Weights of a small GPT-style language model, trained from scratch on English Wikipedia.
Size: 9 layers, width 512, 6 heads of 64, 32.3M parameters.
Training: a variant of Muon for these matrices, 4590 steps.
MLP neurons of a small language model. Each row is named by its layer, matrix (up: input weights) and neuron, and shows model dimensions 0-127. Each number is 200 + 20 x the weight over its row's rms, rounded and kept within 0 to 999.
A block is one neuron, or neurons of one layer that tend to fire together. After each block is what it responds to, as a language model described it from the Wikipedia text at the highest values.

L6.up267,147,209,200,179,210,216,197,198,191,190,184,207,193,203,197,203,220,194,243,186,207,193,216,176,196,167,221,198,203,208,207,190,181,199,199,201,176,188,187,202,202,208,215,195,231,204,163,199,200,225,205,179,203,216,201,217,215,204,194,195,220,191,193,184,177,186,217,210,175,196,170,175,176,172,190,174,188,146,225,201,222,179,231,204,196,183,216,231,195,207,213,185,195,168,152,237,202,208,199,196,184,210,199,197,190,207,201,192,207,206,218,201,202,200,217,181,166,183,212,176,194,208,222,190,211,182,223,206
L6.up584,195,205,187,175,207,203,240,193,157,212,187,215,199,195,192,192,209,217,180,201,176,215,195,156,222,205,191,185,195,229,195,209,220,178,215,185,171,243,190,200,215,203,194,207,197,217,232,226,229,170,227,166,195,211,213,174,189,222,158,223,201,203,193,208,187,166,226,182,239,212,197,219,182,187,191,211,219,153,184,199,200,199,194,210,210,233,196,143,230,195,202,192,205,202,220,189,225,240,245,214,206,234,198,183,217,221,220,211,196,232,200,186,207,190,194,189,172,209,181,179,196,168,196,198,204,199,204,208
L6.up613,197,212,162,172,245,226,212,174,168,219,155,202,201,220,199,190,213,191,211,214,209,162,200,211,178,157,211,198,177,198,203,236,224,217,198,193,195,209,212,241,216,194,192,199,259,200,199,256,211,175,201,210,193,180,192,181,203,194,161,190,212,196,208,232,203,195,220,189,194,198,219,171,193,185,240,183,239,190,224,219,247,181,213,218,234,180,205,211,176,187,227,185,165,198,187,176,216,187,184,218,215,165,180,209,222,212,215,169,202,204,207,184,187,191,202,206,181,190,170,209,205,235,193,206,233,210,200,196
L6.up840,196,200,192,175,225,197,169,171,151,188,185,226,193,181,186,191,223,174,195,198,186,220,193,194,190,198,203,178,219,199,214,201,186,202,200,198,195,191,193,212,185,204,228,213,198,177,212,230,160,176,241,224,198,240,204,174,203,218,190,188,199,220,213,175,185,216,184,193,178,219,193,194,204,227,197,174,177,210,206,209,228,208,228,213,215,167,182,232,174,224,206,185,211,226,195,207,238,231,218,222,241,211,222,177,220,197,217,203,236,216,225,199,200,186,175,187,199,220,235,184,173,171,227,203,206,192,221,178
L6.up914,234,203,191,230,233,235,169,217,203,181,168,227,164,210,229,208,219,180,238,192,207,227,261,202,230,196,209,143,197,208,195,170,209,197,228,227,174,185,202,196,211,197,191,199,211,196,173,205,201,253,205,156,211,197,215,197,193,186,188,178,199,163,219,204,213,186,214,188,184,188,192,213,234,183,184,209,196,175,199,235,180,224,200,226,162,193,197,212,213,238,241,187,209,238,212,165,231,221,223,212,196,167,206,192,175,215,209,178,195,216,216,207,229,179,186,128,178,201,202,209,182,178,214,194,214,180,222,185
L6.up966,166,199,229,225,211,183,230,179,199,187,167,197,174,218,189,175,188,197,173,215,223,219,238,208,207,171,230,205,196,210,210,206,208,171,212,190,183,185,196,207,201,211,207,221,215,219,196,181,168,233,220,234,195,178,194,208,203,156,195,210,201,125,218,206,207,177,221,217,177,216,167,211,213,185,198,212,217,206,207,187,176,190,204,214,190,194,234,178,202,215,181,216,179,235,191,196,179,196,199,210,179,199,215,211,221,201,199,182,237,192,192,209,194,196,178,198,202,174,210,193,213,180,193,204,210,231,221,180
L6.up982,208,204,200,218,200,224,222,208,191,200,161,227,236,209,208,213,225,245,195,183,170,229,236,191,217,177,188,191,220,209,201,219,214,196,207,191,193,222,218,188,178,211,183,203,198,199,220,181,222,195,204,202,205,177,205,216,219,225,167,198,231,203,204,213,203,189,205,179,186,217,229,190,221,213,212,208,212,178,224,192,219,223,228,183,225,184,172,157,189,173,193,200,214,197,225,183,206,231,208,227,151,189,202,171,179,205,176,201,209,258,189,180,212,197,195,234,231,203,189,199,206,211,208,173,172,183,194,174
L6.up1039,209,190,205,180,234,238,236,198,214,166,188,201,164,191,190,203,208,217,178,194,212,213,212,190,182,200,240,197,221,204,192,217,200,207,224,206,218,173,204,180,200,209,241,201,228,195,156,207,190,237,194,204,173,227,188,187,183,213,203,245,209,181,179,233,199,154,235,191,177,160,199,189,196,189,187,187,202,196,227,177,229,208,217,205,196,194,210,239,191,204,184,226,169,193,153,200,202,211,192,211,203,202,223,183,220,171,205,202,213,211,203,199,222,241,173,156,206,210,209,193,204,211,198,194,214,178,198,214
Repeated-entity subject noun. Last token of a noun or name that re-mentions an entity already introduced, often a sentence subject after the: the institute, The airport, Kloss.

L3.up2033,164,200,193,193,194,235,183,198,177,196,185,194,203,156,193,191,203,199,196,220,180,182,242,182,241,219,203,213,205,210,182,207,160,185,226,186,245,163,206,193,147,199,220,147,200,255,205,182,188,219,193,209,217,226,202,202,200,196,209,205,234,220,240,233,172,203,218,207,217,215,227,203,210,207,222,210,194,202,204,177,219,195,161,188,216,203,200,198,190,194,179,186,228,236,212,196,184,196,186,213,185,197,243,205,181,229,187,224,175,215,138,218,187,221,179,164,214,182,187,189,154,178,201,171,205,213,181,199
Film and TV production vocabulary. Words about film, television and media production in filmographies and film articles, such as Cast, Production, series, screen(writer), producer, directed, and table-cell pipes in episode lists.

L6.up31,199,206,232,154,183,257,190,240,226,212,206,198,189,232,228,209,197,223,202,205,206,164,180,207,199,205,185,177,232,202,196,194,232,209,220,228,200,204,232,176,173,198,205,220,215,217,218,179,203,183,185,206,218,209,198,210,201,199,228,189,183,162,165,235,194,225,210,207,233,200,208,203,204,205,226,189,192,227,172,214,188,188,176,204,208,235,206,206,236,236,213,191,214,149,205,206,163,200,187,210,220,201,174,212,250,168,156,243,204,135,221,191,208,190,175,209,205,197,186,211,182,176,205,177,203,230,204,197
L6.up373,186,171,213,179,231,175,199,175,204,226,183,211,193,192,247,188,226,216,225,205,249,198,200,175,181,204,203,188,204,212,159,216,219,211,196,232,218,184,190,194,186,192,184,194,225,211,267,221,204,211,211,228,182,217,221,188,194,231,199,197,217,211,184,204,204,231,208,245,208,192,179,236,200,182,202,180,176,170,200,213,199,221,173,209,209,185,202,202,183,168,228,216,220,241,195,218,207,219,215,247,185,195,243,220,205,221,223,219,208,180,182,188,169,205,180,193,220,213,188,257,196,186,192,209,208,217,172,194
L6.up463,223,229,217,217,190,197,189,215,178,226,209,199,250,152,173,179,182,166,213,172,218,203,202,159,201,178,190,167,182,216,177,232,174,178,214,185,168,181,215,184,203,243,195,211,191,211,195,233,221,174,217,188,203,200,200,213,166,223,163,184,165,232,183,192,226,186,215,188,193,210,209,212,180,221,205,225,197,190,186,164,209,225,169,184,216,197,199,220,210,205,189,166,180,211,235,202,164,200,239,174,195,194,205,221,216,209,191,203,195,224,190,172,192,232,209,196,193,200,189,182,173,203,203,225,192,226,223,190
L6.up782,192,186,215,196,222,216,210,181,213,184,218,201,176,193,215,214,197,233,226,178,192,187,201,138,180,211,185,198,243,214,203,194,230,231,220,197,281,170,209,194,156,170,197,212,183,199,190,213,199,214,203,239,245,165,193,195,207,218,194,170,196,204,181,183,170,191,219,190,196,213,203,228,189,184,178,155,189,188,178,211,223,200,197,212,195,166,200,183,211,206,204,214,182,209,185,199,207,205,205,197,214,204,192,178,185,198,177,225,175,189,195,138,162,215,194,180,230,218,191,201,185,205,209,198,222,213,199,195
L6.up898,196,233,197,211,178,221,211,191,191,184,216,200,190,191,194,221,185,191,179,259,188,179,200,230,200,178,215,181,216,230,211,209,238,199,182,219,205,217,198,194,215,196,248,207,197,189,186,208,220,203,205,210,187,228,189,249,219,206,178,202,204,176,211,199,247,205,204,177,201,224,204,206,200,172,208,144,197,159,203,223,201,194,212,211,210,171,185,200,229,178,210,176,205,200,203,216,194,200,162,132,216,168,222,153,187,218,171,192,234,190,222,182,180,191,222,207,198,189,206,198,250,200,214,209,201,201,208,188
L6.up1046,192,218,201,229,194,172,199,182,187,187,179,176,200,220,159,205,210,211,247,190,196,190,205,215,225,221,173,192,211,230,207,190,201,151,181,196,234,175,228,205,158,220,216,189,223,253,172,203,187,250,188,248,226,189,207,206,171,210,175,177,224,195,214,214,208,222,200,177,233,197,230,221,241,239,201,205,198,234,186,206,202,197,206,207,208,189,188,226,207,197,216,207,247,224,211,219,202,178,200,216,183,214,230,195,222,214,212,207,205,190,197,180,188,200,189,200,211,210,207,214,176,166,193,202,207,181,187,199
L6.up1518,229,199,200,203,172,196,215,227,181,223,228,200,204,204,210,191,178,223,207,186,176,186,205,203,220,179,167,178,235,215,188,215,201,174,219,211,203,134,199,210,215,194,176,196,191,195,209,186,191,177,185,186,208,201,216,184,207,226,200,194,212,201,184,247,190,188,191,199,218,187,209,146,205,201,248,158,180,201,206,193,224,228,229,209,188,189,208,208,181,204,210,198,176,243,203,210,251,216,187,175,212,202,196,183,201,191,179,212,185,191,169,196,213,200,197,217,190,181,223,217,167,202,196,181,196,184,170,251
L6.up2038,215,209,199,184,163,211,214,163,208,214,231,201,163,204,174,203,203,186,195,214,201,211,225,223,228,225,194,214,231,185,165,205,229,188,206,197,236,191,218,206,205,203,208,184,190,213,189,185,180,196,213,248,200,189,224,238,206,241,187,198,199,179,222,181,210,206,190,178,208,217,216,200,194,162,186,196,215,205,205,205,213,219,212,175,199,221,197,199,221,207,214,185,218,217,190,189,196,176,202,180,224,193,221,256,199,213,169,202,191,219,217,238,200,225,208,238,205,209,209,242,199,222,230,182,194,165,201,202
Media appearance articles. Articles and prepositions just before a named show, film or channel in career credits, like appeared on the, in the film, on Channel 5.

L6.up26,233,214,215,204,210,194,179,192,181,220,211,182,164,209,197,200,217,184,200,190,205,181,200,201,186,198,216,211,213,194,164,206,185,213,191,215,225,224,183,194,214,199,192,210,241,190,197,242,220,163,202,187,181,199,210,194,251,182,214,199,186,167,171,204,242,210,202,206,188,191,216,199,202,242,186,209,207,217,186,214,192,175,181,220,226,213,221,167,178,180,166,201,230,238,198,203,149,221,183,214,214,207,217,232,208,178,216,197,230,219,209,219,209,182,229,216,194,204,195,198,196,205,188,198,173,201,195,201
L6.up201,236,230,168,187,239,210,197,209,198,160,204,216,218,198,195,217,208,186,229,207,189,237,208,191,217,184,222,195,204,202,227,172,197,233,184,243,177,169,217,177,185,217,203,200,192,169,169,209,208,210,224,196,196,183,208,192,166,191,204,206,205,178,206,216,178,177,184,218,216,142,207,230,211,182,229,221,195,211,202,207,213,200,193,199,203,231,224,226,218,214,165,186,193,190,220,191,176,188,177,204,196,197,218,190,232,228,228,207,209,161,186,228,177,201,185,245,217,159,223,202,202,165,195,177,182,202,222,161
L6.up513,211,182,175,214,212,187,215,213,233,222,211,184,180,211,197,217,172,218,211,187,204,203,220,178,199,190,243,201,211,196,211,189,200,186,183,222,185,201,184,207,190,223,226,219,192,198,197,214,193,206,195,185,214,207,197,267,195,216,218,195,202,228,192,211,204,214,190,152,213,248,199,184,173,189,233,173,215,190,206,216,220,207,209,191,179,208,216,206,205,182,160,206,202,206,193,214,172,205,171,177,178,190,228,222,180,244,192,221,210,181,191,218,202,197,211,201,242,222,204,222,212,190,176,190,190,181,236,178
L6.up662,237,194,177,204,198,216,209,239,194,149,203,208,205,189,237,226,234,240,173,191,187,208,218,181,181,179,221,212,196,205,168,182,187,228,196,265,195,185,175,172,185,184,195,213,205,208,203,212,212,179,202,193,193,196,204,171,183,231,204,162,229,215,187,184,181,175,237,248,218,191,233,223,218,198,209,231,229,202,178,175,184,196,184,188,182,185,194,212,184,178,191,184,210,201,183,223,191,188,193,166,179,196,182,196,204,198,212,224,202,192,211,209,193,236,220,216,187,204,188,235,215,192,201,221,204,218,187,215
L6.up900,251,199,213,195,174,196,199,209,214,163,197,203,225,216,167,179,193,202,241,191,224,210,215,178,227,198,215,171,231,182,211,171,175,239,175,184,229,188,216,214,190,173,221,184,216,196,212,198,199,152,182,172,181,174,207,236,208,197,203,192,162,201,219,203,231,218,197,189,166,176,184,204,171,202,221,206,202,262,205,222,214,193,190,213,190,202,201,213,213,166,197,253,201,184,190,193,183,227,213,180,205,171,194,202,208,220,182,201,217,210,193,231,206,196,185,236,209,171,182,204,200,201,171,176,229,207,194,222
L6.up922,220,167,213,211,225,182,157,226,247,206,187,213,188,228,217,216,223,155,218,176,192,221,220,229,201,204,173,219,218,160,195,203,177,178,209,235,208,175,218,198,193,229,215,212,172,185,172,208,202,209,208,160,214,166,187,205,204,210,154,187,204,217,200,185,210,211,190,209,244,216,217,186,206,190,190,245,243,201,180,201,184,207,186,187,202,199,160,187,191,223,184,204,195,216,228,194,193,218,195,181,200,161,197,172,199,176,174,205,232,209,219,206,187,195,200,195,178,218,188,172,219,207,179,223,210,196,253,161
L6.up1002,209,175,246,219,213,175,178,198,178,238,194,180,195,192,168,187,193,187,197,199,209,251,205,189,200,227,202,213,216,160,236,226,190,213,218,208,197,186,210,221,199,180,161,229,202,186,173,186,187,217,221,187,181,210,217,189,178,219,175,199,185,208,138,227,231,183,225,208,203,188,224,176,205,214,178,238,234,202,191,195,223,181,190,202,170,212,190,170,178,202,207,199,213,235,196,207,205,222,194,176,207,174,210,219,192,221,181,202,221,207,193,215,208,213,235,207,201,221,170,152,219,188,208,186,219,166,210,223
L6.up1993,176,190,209,216,185,183,171,232,185,216,189,187,223,204,182,192,194,211,213,186,151,188,210,175,196,215,238,175,226,258,203,197,191,222,191,211,167,178,201,198,183,183,192,216,200,174,193,203,211,159,216,208,205,213,195,170,202,203,239,202,214,182,213,198,228,180,212,181,167,198,194,230,220,215,217,158,199,211,211,183,210,183,198,190,195,192,196,186,208,237,222,200,207,183,177,246,187,173,180,177,181,141,221,218,239,182,145,226,199,242,216,211,175,196,195,216,159,198,191,172,193,235,166,180,206,194,175,174
Line-ending markup tokens. Tokens that close a line of wiki markup: the == or === after a section heading (Films ===, Television===), plus table pipes and |---| separator rows.

L5.up92,228,196,204,210,191,188,210,189,183,220,186,194,178,176,145,223,215,214,198,206,198,210,207,215,204,216,190,189,185,194,198,236,153,174,172,173,186,166,210,230,178,205,208,211,189,200,204,194,230,164,196,213,206,192,186,204,207,241,216,214,180,227,233,193,184,195,193,186,182,213,210,216,226,213,184,201,211,145,220,186,196,184,214,216,197,175,208,214,200,217,209,189,205,201,160,159,183,171,197,202,180,215,183,270,196,195,215,206,185,241,190,184,198,216,214,202,182,226,186,203,219,216,188,173,228,235,159,186
L5.up175,193,192,157,199,234,171,176,182,168,176,214,212,198,199,219,197,192,195,203,208,197,201,192,202,183,190,198,205,247,204,187,193,188,189,158,199,227,236,202,207,192,209,219,212,180,157,175,177,190,216,221,173,210,185,184,212,169,193,178,163,210,196,223,203,224,192,216,190,237,207,208,215,214,180,207,208,241,189,211,245,205,170,188,183,239,215,199,205,227,213,203,195,207,213,233,172,180,183,201,217,213,188,188,220,209,173,189,175,200,224,198,202,189,238,191,185,212,195,222,218,239,202,200,160,211,184,209,209
L5.up318,193,206,200,142,207,162,200,214,180,206,217,166,189,229,174,248,194,180,200,211,215,221,216,176,176,228,172,196,188,231,163,196,203,207,204,203,176,190,206,207,200,212,235,207,194,177,198,182,212,212,181,189,204,202,186,201,214,208,178,162,200,179,226,194,244,188,177,230,212,227,219,214,172,217,185,179,188,186,211,218,187,178,200,203,191,203,213,222,206,199,180,206,203,197,211,171,176,179,205,183,184,210,219,210,220,174,171,202,192,164,187,177,205,246,212,245,216,171,211,192,206,207,189,198,208,202,205,216
L5.up679,215,212,171,195,234,168,188,206,190,170,188,182,219,208,207,233,201,207,191,227,215,210,192,158,238,173,212,189,203,202,183,221,184,223,199,221,187,223,185,181,183,220,188,199,228,250,199,200,190,234,273,198,175,199,202,207,195,227,190,200,160,155,188,170,215,221,205,173,193,136,197,181,184,204,196,183,193,229,145,217,203,178,195,185,178,199,194,228,209,175,182,204,184,170,197,177,222,194,224,200,207,190,196,178,201,148,208,198,165,188,170,205,216,202,168,214,219,196,227,216,190,215,222,151,197,194,209,208
L5.up706,201,203,173,188,181,188,176,191,166,232,213,222,230,204,185,160,221,227,198,221,181,165,220,208,221,151,211,223,179,194,168,214,196,178,188,227,200,192,222,217,180,208,187,225,153,215,191,182,215,237,200,200,198,199,204,209,191,224,225,210,197,207,233,184,189,183,173,224,171,213,205,206,198,169,202,208,195,194,208,218,192,202,243,196,180,189,204,203,211,202,203,214,211,156,198,210,149,213,195,173,201,200,218,198,187,214,203,208,176,211,193,181,204,224,233,197,190,229,210,177,201,197,193,225,199,161,221,221
L5.up1294,208,214,208,199,171,210,216,179,186,246,210,207,199,204,197,244,197,213,175,198,195,191,184,192,206,180,177,218,200,193,190,196,200,210,183,203,200,191,222,170,195,190,187,239,214,170,207,214,150,195,194,224,185,218,199,201,208,174,190,170,190,181,234,188,199,198,221,180,208,209,220,202,195,194,204,177,188,224,213,193,229,186,182,176,200,181,187,207,197,190,225,214,269,210,204,218,195,193,221,170,204,203,198,199,224,209,247,188,186,165,184,204,213,224,170,225,212,223,226,199,209,201,182,202,225,187,190,184
L5.up1695,180,192,186,196,184,197,185,179,193,192,227,214,181,192,215,216,221,184,185,194,194,193,175,189,216,180,214,236,189,207,169,212,195,200,196,205,215,220,160,267,181,182,168,234,160,194,229,180,197,219,222,227,224,164,235,204,182,185,196,205,164,142,217,188,197,208,208,237,215,201,185,202,220,192,189,191,213,237,191,200,218,197,230,168,189,207,174,241,224,167,211,222,225,206,177,230,199,180,216,239,213,231,189,187,250,184,196,212,224,180,204,204,223,225,174,174,203,225,202,206,221,194,208,195,174,162,181,188
L5.up1759,188,180,229,188,212,157,207,170,229,188,219,217,192,236,220,188,212,175,168,166,201,197,165,183,222,224,216,228,220,185,203,211,214,172,178,197,184,176,185,215,184,195,220,219,184,229,198,207,218,203,218,139,184,182,208,245,224,232,192,215,209,192,167,198,186,208,194,189,163,242,189,188,212,187,176,209,227,157,217,176,184,156,173,211,217,192,203,227,184,135,227,200,223,177,212,246,191,230,190,193,198,180,186,202,199,214,174,196,173,235,183,179,188,219,203,192,259,196,240,196,224,201,177,175,190,230,178,192
Date prefix "on"/day number. The preposition "on" and the day number right after it that begins a full date, e.g. on 28 July 2023, On 11 November; other "on" uses more weakly.

L5.up46,191,231,167,218,214,243,193,183,173,201,205,230,209,200,214,188,162,198,205,181,182,200,213,209,224,199,190,198,200,223,183,214,199,183,246,172,194,178,212,217,183,234,229,187,227,186,200,194,224,188,214,233,207,177,152,203,209,213,212,231,232,187,211,232,219,233,202,193,213,184,210,200,207,221,180,219,228,201,188,206,219,210,227,191,214,204,192,233,198,187,182,184,217,210,193,180,210,210,190,256,163,188,189,210,205,173,205,191,197,200,182,172,229,191,176,186,189,218,191,179,203,196,184,188,227,190,198,218
L5.up219,226,206,178,189,240,229,237,168,194,179,195,194,212,202,196,193,220,222,206,152,161,187,170,208,196,173,181,209,202,167,208,197,212,230,217,193,228,211,184,208,202,187,214,194,228,198,185,228,242,234,190,198,194,177,194,199,209,218,176,236,218,206,245,183,221,201,206,203,200,197,216,207,184,216,204,198,200,174,208,219,189,220,202,236,224,155,167,185,215,190,240,182,208,177,188,249,196,170,198,238,201,194,254,190,201,182,194,164,184,207,221,186,225,191,190,198,194,224,196,211,203,222,186,212,203,181,218,240
L5.up523,219,185,232,200,233,217,189,201,220,244,172,207,208,221,159,175,208,199,222,209,185,197,190,187,215,205,182,175,164,200,191,211,211,203,193,183,201,195,185,192,159,194,233,173,222,190,220,190,223,212,212,214,205,200,189,180,181,201,184,210,221,180,223,188,225,210,220,172,191,195,197,154,214,229,193,187,215,252,196,193,158,205,196,156,201,206,211,216,225,180,222,232,239,197,231,211,175,184,220,244,235,185,195,229,203,196,177,184,210,124,197,169,186,204,212,228,177,236,201,199,189,182,202,163,172,199,196,175
L5.up532,201,188,174,214,228,202,203,205,182,216,193,220,213,165,214,230,223,182,226,177,170,190,182,193,194,194,186,190,186,198,180,191,224,194,217,192,220,177,209,209,237,188,221,218,228,206,195,188,233,243,194,184,164,170,199,208,184,186,187,180,196,148,194,230,215,215,225,200,166,216,213,183,173,202,170,198,197,195,183,219,184,198,216,214,246,264,209,197,228,189,193,210,235,208,192,200,193,229,191,243,213,175,208,179,198,208,192,190,214,213,214,201,213,206,206,212,193,225,191,226,223,192,236,196,208,195,217,194
L5.up848,212,223,182,215,185,200,224,171,170,225,175,228,187,195,210,174,196,211,202,197,157,172,231,174,179,170,197,234,152,201,177,215,201,205,181,184,199,176,215,203,198,208,205,221,214,181,182,202,186,191,184,237,190,189,206,219,171,187,193,185,201,182,215,215,173,231,197,184,207,217,216,215,210,225,165,216,216,188,211,220,190,227,196,229,236,203,176,198,199,179,200,203,221,194,162,156,189,189,188,223,225,208,197,173,230,217,214,168,216,220,149,222,192,176,186,220,195,226,168,184,198,192,205,229,229,206,216,204
L5.up1143,195,185,189,212,217,206,192,204,175,228,168,205,184,202,196,180,229,205,206,211,187,198,174,194,180,157,219,187,206,195,201,209,193,216,188,203,222,158,202,193,197,229,218,201,191,208,212,189,214,198,199,225,194,204,185,198,211,211,182,204,187,195,171,208,163,207,232,199,221,199,181,171,200,174,201,210,207,206,202,212,178,216,206,238,212,152,226,182,198,218,222,235,194,200,151,189,236,207,185,203,197,189,187,168,220,220,206,177,222,216,180,192,172,207,218,206,190,183,192,194,224,176,208,199,238,226,220,204
L5.up1886,190,218,176,198,224,199,194,197,205,212,159,167,189,223,226,208,203,222,198,177,161,185,210,220,201,208,193,180,189,191,181,171,181,197,205,220,204,225,230,194,209,185,239,214,192,185,184,205,245,232,197,172,210,185,198,224,212,193,205,216,193,199,227,224,196,178,215,207,160,200,225,204,196,176,176,199,218,172,189,232,205,209,209,207,208,185,181,210,212,180,240,186,200,196,148,239,213,176,219,187,214,194,214,165,206,217,176,168,201,211,259,182,218,202,211,195,171,207,183,173,196,204,166,164,189,173,207,216
L5.up1965,209,171,212,168,191,213,193,191,166,209,201,177,191,177,186,163,198,234,207,224,190,185,195,192,186,181,188,209,233,187,181,225,205,210,172,193,203,199,212,182,221,197,178,184,201,233,220,222,202,199,179,224,199,195,184,224,178,198,166,211,163,169,195,195,244,205,194,211,164,194,213,184,210,154,210,217,219,203,215,165,194,213,234,161,216,189,217,193,216,207,186,187,186,232,165,191,213,213,179,183,191,204,210,199,204,197,192,178,191,203,203,216,180,205,201,194,180,199,192,208,174,178,193,171,205,211,208,209
Sentence-initial subject names. Final word-piece of a name re-mentioned as the sentence subject before a verb, such as Tur|se, Dev|ine, Bofed|ales, often preceding was or 's.

L3.up1478,223,212,195,225,182,213,191,173,209,208,162,218,197,238,206,226,200,145,198,198,205,196,196,187,219,206,217,199,197,169,192,182,211,192,198,200,189,211,198,192,218,189,211,206,222,213,235,184,205,196,209,193,193,217,201,214,197,173,179,175,175,191,207,212,202,214,152,193,174,212,204,221,199,245,175,206,207,212,222,228,225,210,225,219,225,217,196,201,197,219,186,210,192,198,192,200,232,193,214,174,190,204,232,188,212,201,216,251,172,219,189,221,217,187,194,162,173,224,201,221,208,208,239,183,209,203,180,184
Noun after "the". Head nouns, or the final piece of one, right after "the" that refer back to a known entity, such as the museum, the county, the drug, the manor.

L5.up552,193,220,212,181,174,209,170,208,211,175,202,230,189,201,220,194,171,202,203,211,166,215,193,190,204,216,233,218,200,191,212,191,207,213,228,192,222,192,191,232,256,205,178,234,199,205,159,236,231,194,223,191,173,186,243,238,214,234,199,210,176,195,199,219,208,193,220,232,185,189,217,225,204,195,214,220,223,171,248,190,209,247,184,203,195,229,208,204,184,193,200,222,221,197,194,224,211,183,201,192,199,200,222,162,213,198,176,206,217,171,174,228,188,206,187,192,196,213,219,201,164,228,206,186,199,166,197,171
L5.up772,190,196,217,199,232,186,207,206,189,203,209,226,214,224,204,193,187,218,166,183,204,187,203,171,197,224,252,187,209,195,205,193,190,213,197,207,173,219,177,181,222,184,198,185,140,212,206,180,230,205,189,223,205,221,212,229,225,200,191,228,200,195,231,192,187,211,201,197,207,235,199,200,199,177,223,213,217,206,178,187,155,220,211,210,227,204,184,188,199,195,183,177,179,188,186,180,219,223,215,213,205,230,215,211,195,218,207,182,211,178,210,203,161,188,257,214,187,192,216,144,199,215,173,187,221,204,191,213
L5.up819,207,199,194,213,189,205,209,188,231,171,208,230,216,201,231,181,202,204,246,203,176,224,154,162,196,220,241,209,190,177,170,197,189,227,202,212,178,172,200,215,188,207,219,209,148,237,176,194,192,232,168,191,175,204,215,193,194,210,169,193,200,222,201,194,197,179,212,166,203,215,205,195,221,172,186,188,218,219,233,160,216,201,199,205,193,245,179,191,199,190,174,198,217,220,182,182,227,176,196,198,229,213,240,195,182,217,180,202,199,210,210,192,212,195,196,232,206,221,224,213,167,208,192,228,214,200,190,176
L5.up828,208,160,207,195,207,176,178,219,149,209,228,211,239,206,180,214,228,188,211,177,208,215,184,228,188,198,228,209,221,201,193,166,208,165,190,192,203,219,215,208,224,205,186,219,216,195,199,202,200,233,204,195,191,201,179,210,188,242,228,200,227,197,224,233,209,207,209,212,196,191,203,162,212,181,245,217,198,202,222,197,175,186,178,210,168,196,184,209,209,202,226,180,201,170,195,205,200,162,214,216,199,198,176,189,182,193,149,195,211,215,189,175,181,163,229,184,210,214,197,221,231,218,203,202,204,170,222,193
L5.up1176,194,209,198,223,186,219,190,235,162,185,191,196,203,173,226,202,194,230,181,206,190,224,169,202,220,219,208,184,237,169,196,172,187,164,180,198,218,215,244,222,210,188,179,208,241,177,189,199,179,195,220,203,210,196,193,171,198,205,184,243,190,243,213,218,229,179,191,200,202,171,198,209,205,218,213,233,208,217,194,189,174,213,197,221,207,213,221,210,214,215,203,197,203,199,206,169,192,199,212,168,193,155,207,233,195,253,171,192,222,246,232,200,235,212,200,182,171,218,200,199,200,212,230,206,215,222,199,229
L5.up1406,191,194,203,195,210,216,186,212,225,217,204,191,178,204,201,216,219,204,250,221,202,201,200,198,215,213,215,219,227,177,208,179,214,192,134,203,195,213,211,201,202,234,200,218,212,216,204,206,184,220,218,196,200,237,182,208,168,237,215,213,181,225,186,201,198,173,172,233,220,217,212,207,217,247,174,247,189,189,160,163,166,178,205,180,148,217,161,191,217,190,228,208,175,217,173,209,198,195,224,209,218,211,259,187,216,209,222,207,213,192,209,164,203,181,217,171,177,234,247,199,232,205,209,200,213,214,205,170
L5.up1417,177,162,227,213,191,197,190,194,188,209,188,205,269,210,248,198,192,154,238,191,184,205,169,137,168,198,226,216,216,179,196,177,215,185,175,220,197,200,175,168,221,214,165,202,195,179,161,234,192,203,172,214,206,189,210,189,204,214,205,190,192,208,199,225,221,202,210,205,231,177,227,191,234,162,203,207,187,208,184,193,222,241,208,203,188,177,180,227,202,200,218,198,196,211,196,210,208,176,188,180,181,200,221,198,205,189,185,206,221,218,193,215,204,214,211,203,166,199,204,208,212,228,192,189,169,179,192,218
L5.up1820,201,190,200,177,228,205,205,210,205,170,174,155,214,187,215,196,182,197,190,189,158,242,212,234,216,199,207,210,228,175,207,176,207,193,167,191,233,215,191,181,226,187,215,183,154,209,154,191,174,189,222,202,181,209,186,191,227,199,226,202,164,174,209,182,188,175,218,202,201,216,184,172,217,209,191,245,227,199,184,198,215,198,205,201,227,229,209,174,179,225,175,152,182,155,202,192,223,215,194,184,215,210,236,202,227,223,155,189,248,208,188,181,237,204,199,228,199,232,209,178,193,178,185,201,194,183,190,165
Heading closing markers. Closing equals-sign runs (==, ===, ====) that end wiki section headings such as "== Early life ==" or "=== District 30 ===", often after tables.